Weights of a small transformer language model.
Architecture: LayerNorm before each block, rotary positions.
MLP neurons of a small language model. Each row is named by its layer, matrix (up: input weights) and neuron, and shows model dimensions 32-159. Each number is 128 + 24 x the weight over its row's rms, rounded and kept within 0 to 255. Numbers have three digits each.
A block is one neuron, or neurons of one layer that tend to fire together. Before each block is what it responds to, as a language model described it from the Wikipedia text at the highest values.

Description: Numbers opening a table row or numbered list line (after | or a line break), as in |5|, 6., 2022–; occasionally mid-word pieces like pre, aut.
L5.up52:119137128115146146135157133110129149112144127113204138090170113156119120138098140152171163123105142099103151130125133100138136105086105136179150133103104147125108146109121115104100158157161122175088115112103132145135134113138128158123134154142081149126087132110117152148087169125152149185134150134118095075114174105163143111124095106128131130128112081166162122156104115153111119115111
L5.up116:184141120132146185121095137140138144096143164127176090126173147137115071117123115137153143157134086123123113155100098129156148128114093181115156100170113178132114125118126129116131116148134112131096111154139070123121124123124100133121135123151114125083156110077140111166130130110126124138110152132120095083126136141139160148119115091152113121101120128138154105153136133144113120134157
L5.up170:176134158123165140141140094124123101125114092120173106086145147115119165085121152141144138106166132101123156156115128125137111117130136131176160106150106152151135065181151077119147147135129127117144131125109108171150128109107082182151116180163087129126113137091112151161130131106115130139101172165097113135169151119116164141115081143143117145134111093118083137152134130128129144108086
L5.up345:158149133149129128134152090124104106125134140133132101092127133142147160119128114108134150089171100060107115139094143173112123113094138143118136107146140127159120135156151118125158143141085118119152110122148103127147111149097122155131157172153124131124122163121093058147070172120126105138143135127084133081175129111104143092095115141152135099115119116139152092147146125120147127124075
L5.up416:098140154146121120100142097128089131123102154120113113153139138113158119132076118147172127118118127128126119146142148123126082143117168162160208116130121127148123128162103086139144121128076131167128093139145155106126144151082106183102144161132137129101090126127113109115113134068096150115131166153123116142151144131128183138106108124138134159140103075146124157087145146113154159147131
L5.up421:114124115150147124095155138125111101126121108108145118143157085135139117114081158156168158149122083079144110115116103143126113119102078116152156141129116099145171144149151118118105151147106140140141106135106139098198114112088114159130108123155085095155137151127123080127130080111122186103137180142087090109131189143089129118162116162129138103127102110177134133160139119133143109139137
L5.up490:140092141114113134102143112105129122108132093105167075087174087109106147121111139120159159079123146134073143119114157137165106116108158137161154104141134155122139124140107104164083132153168149171116153136105157113123142126123103177134114131160111103126134160048127138127115147119106130140157150135082119129124174114109147139136063109131140162140117102150135097115147156129113087151162
L5.up553:142154127148120084140105109110117121071112157125151088137142149126158141146103087122169115106144137106112156120087137156169102114088119117121190174093106127148148125126138084109115111134125127119135071122143143131147137142121076144129171145139106121128156133145086076169163162150119121132163166135130111131083164130143141124126098114130126120136105096123154152095101112128109135120124

Description: Short letter pieces inside rare or foreign proper names, often in tables or lists, such as Y-ng-wie, Ne-al, Riz-al, Ya-hy-a.
L3.up31:122174112135106132100130111141109103161149142132091101114093144154136137137132096102107119113186112121136120135082127123134164125116164106139135119157168202107129101153125146135096111136116126124139079164142140114128102167112142141096098163097139101109080125136105152109150158094126111142071137142126135132130132112076128144128116114152116162154046150154136149125160108120110145154136

Description: First word-piece of a word right after a hyphen, open quote or bracket, or paragraph start, e.g. highest-g(rossing), "dr(eam), (gu)itar.
L3.up561:165127094094112132134112112148075131146128104132116104139134115137092101155111122121121101126155097088130123099072133119075132139108105132117174119131146173122131112135127115150124100164117103167112102128121112143120117136150127127134109177134140134115111122129098120161158152089157119144080130169148130128109148156127135071178121156124114136128097121175154129145124124102080117186177

Description: Short inner pieces of ordinary words split oddly, such as con-g-regation, conc-lu-sion and Rel-ea-se, plus hyphens like mid-1980s, list dashes and partial CJK characters.
L6.up7:096142121118120133104123099129162132107157130108182121133116138122106113121103102113113131143109110125087130130148109104117141105125100151146135145114169160142127103138099161150118087151115097157136123110126100078192094125119135140127136120168136121126078154094124165145104119075137139167070128114137132174167123105139124106099087137142153158120111111167113085126125087103149153125131
L6.up114:128135169104155109108118109055167143110129112133160163138109099156139138128088100097142096155153091161090136102111116150094128089094095161147150105115143120117150136124114132166144126164133116114134094129143129115137119141111116104122128137151144142126085115135111095109088084092127138126121144139128127172152153150139118134103104117129095133091096098154154127158115140121163093118125
L6.up236:167142109141110106110097143102109133085129114161130125133087137133127134139118154160157058137117130145144134120125125151167152114091124134124136096110112106146137103144130116167146147161112131117145132124125126124160130102190113092082115132175095062146122179107175133141102173110117098117125108137146124109122128181127134117101112093143129124120103130138166060126139100088140109125156
L6.up248:117167154098148145086097114101166126144100128090109124140086136132127095147126114103150114130136133128161139136077142123126093120103150163171143120097093127076095106131156154190149138164138125142128133116168134118162110129171156089108126176129115145159090147140112114169120134116138138159092117131112123108114139113086142108136099116150156125113158154143128094096093146135114131143096
L6.up317:128114142088150126140147130143131156074132120132114101118105126119120116132133115147150149104130111112162136056153130129134118116061098135125160127107103130150120137121147153141112112188118113181156156119107165113142118107096146122102131142177119073141122118080162085145148149120101117142086125144130127096086109140125123098152138177165108155095156150148164156126111116130158146165126
L6.up401:130137088116124151120118152147117131101158097092156117109083154136157158117133148136178155121128116133123151147113123130077134140064148199149135140106141158112168080095154136111116109126116125126109160124129141109126079136112126140143109087148126141074122133081129145141144107102148129140107118131113153112122134106109114118105072144156117152113118156153130121147114134093137108160119
L6.up532:092116115069173121097126097109103160120143105108123110106093105130121132147127181154124088140113106124152124077111130132115157118117104126200150146141127113147150102073143129149134092133129094122110099143141104083135128179131105119082093155130112152137119117122099115105120122116104162149192140151117153155125152084113122123142128116132138101161118148170150107135177124135122109158115
L6.up616:117138105084141115113100137122150151094194098127137091136101178134135145128142142099169123137151083140131137097150106170159133146082116145158141114125106110117110107123167116173165113150097100095122100139135118095141111114114129118101106126141108128123165154106131094193133135122124147060110127147127128173109153124113119124151109144152115118134114119175117101100126114132129071125077

Description: Dashes and pipes that begin a line or sit inside a table row, in infobox bullet lists and markdown tables, e.g. - Time zone, |---|.
L5.up4:111122109105139178104094065110117163081118102147117104115164140130098136116095098094138127128159107135149136123119163127124146136108125138107125142097107204142134093151110093115105141124119123120147174101089113105109178128119124085141157132187102120129140114107160155135141147115171152146129121152122114095111140070115126131116140076151134116130117120113111099137143114087136122161172
L5.up26:127134121106126136094111077150166137144102155116125106075113136137113130136088130120170117125142133119116175125175107168143160135107127115106175158092120091116137134165110134126078088136078111140137124131122132131188124098071135106094101080165121126137125155144120111086146135157094137132131134155121120127142200119130108154185127111157127142130099094134113134117089152091152116147148
L5.up40:105114185133129145122122128132148110151134125128122152083167110101071109129124073104162112144140109164167168144121153113126123136106143141133116141106147150143150105119087136122140100147127125144131146136085103143153130092131137139110141110183113126128138129143129157131165129126079134158146174143096116124125153120126114148107141110121141106103099083152075115071074187119121139178131
L5.up105:148163158126161112107138131145139097107159125135106139109139115104114131142099130113117115105103144163114156103161103149177111140080123189158155167123104067155112134136108072148113110132104126169132155136145105140157147103123087163055126075149096104111127156090147123122127109160110171084141140126120113112123185128108131102171123138130158145117106140140137165134147110121140106129125
L5.up272:129144130069125160098143100061109158127131118104146111126174136125102115133163121078156119165131074125180152092121122134169117120122098144140125129121138175094110142126158093128114118138133120149132152132111109114135129109109135106137103134117060187120136123139136142115136132078150118182129147129101165100154151151098129151129129139124100098107099138181142096162148113129094165150144
L5.up402:135093069109102093116122174113128139100114131116189114114151086127124111102097103088178106142185111140125160104166144124107109147106100149103172134131146164152133164106133124145136118165152105111138142132136123144153088084117130120147135100160072167127123105095128141111116141126131132124136118120118121121099167132143132176152128088129144166119070110136114124094100143145099175157108
L5.up481:099110145118155138069163099136107168120142099131125138085138114136096122127127077148132135149142134169196171141125128127144136125115147127117144119163135199140164099170082110141108106123130100132130146093135127112109133111160108172122112115166124114100119131151137168119133125133154138152142135133109122116154163083092116119087129128134130106058114101120145137186104154149124105139122
L5.up561:136188092166113106110095134111171101108133152148137114115124159098095106118107133111140131136136110101139113107149131132095200124095167132133146138124102106120133097106106085198150100116105139166133085120142135138132105091084146155110109153180066128135124137149117146103141130126141193139122145128096127132130131125102139106158129157133120150128104105164127127108127140105150127137108

Description: Short second fragments inside words split into pieces, especially after su- or a short prefix, as in su-pp-lier, su-pre-me, pres-ide-ncy.
L6.up38:152160141117111180132152098136098122075107096124151147092081106130122131117109192117131144139138066119110130110118136152139148142125073108132150123103105129176148127129175078163106076135129078162075112109093128096140097126141125171105076193154128116127115118134105140139140155095139110134147156117121138144124160149116128151115119143125121116145124090107134118140115145120151154146122
L6.up119:130147125133127154128122130137132151120157105139111112112145111124140105108169155137130140102083158137117145139150118186130130135092097115101133115087119164146133119136152105129081126113150114124091143140148118153152105135118127168117145174186112109108114097097116110098137108136138104116129155147121099092145121153081159128135130153123112139138083070135146092110129087164158125140084
L6.up406:152124134126114136093084131112116091077121142108166136109086146144161123096124075141114133136173129089123159075098123166174104162113146136175161142124133174112149091137141103143128134123143100118089137119145097135148140105143139163136167179137114139130116114135161108139067138142112126114114122121091151116154138083127116115101105118120135133117134081132120124106125123108117144142119
L6.up427:157144151134150136103104085141093151080139098126126091131144131133119118132135165106141106125080135112101132150113115094150158123120097134129152137138157141128113079189095137112102140141185103119136150122126162128109105156126168159112099167145101102076120162096125104107117137085138124127093120155139114102156153128088132106080095094124160138100121119137121117108079110152154103127200
L6.up455:152116115135134132175126117154084139147132106158089087124153110145053144110138116186119169112139100080110130113133154146116135148120110146162186129111119094142134121135144151139117110142105115118107098115142142091135156111152129113143110144142112120132124132114126106131166118139121123124056169190123114125153124102122112123109108128159087137109122105156152141148110094140094148096135
L6.up485:150137137114158148093081113142085144081141111127150156108133157168136142114159150183155153122130110139126135158107127123111132151106136117119147103149131146145090110143195107111123140124112109160065146089103112146136110145127126149113122173098124122127098143077143115132131127134145139127112161124127137098111093177098137068129111110172117146136042095139152117120144172126136126151150
L6.up490:171171120138150118102127117142130092105129089144084133153117142141109127133114115135169122127129096082108101108091134098116131113138177168155160127169102154115129097111107164128124140093118088115096047131159096139172129121150133093131133134136117133112163109106095087131117133123133134150076195144149161151131114155105122135109134141141134152076124124128142127135149167115123105131179
L6.up570:102184121101136161097118117109080139133181098196125130087153106155114124123127127138148108099166096106190130160113142118121127075127101098143130146124110083115147104162179115113104148160136116173084152099142075107147121138171146105164115170137109118115089135119133113137125121122163098087131135140122148118139109146122135090106108105130131150116128144122161136103128162140136106171159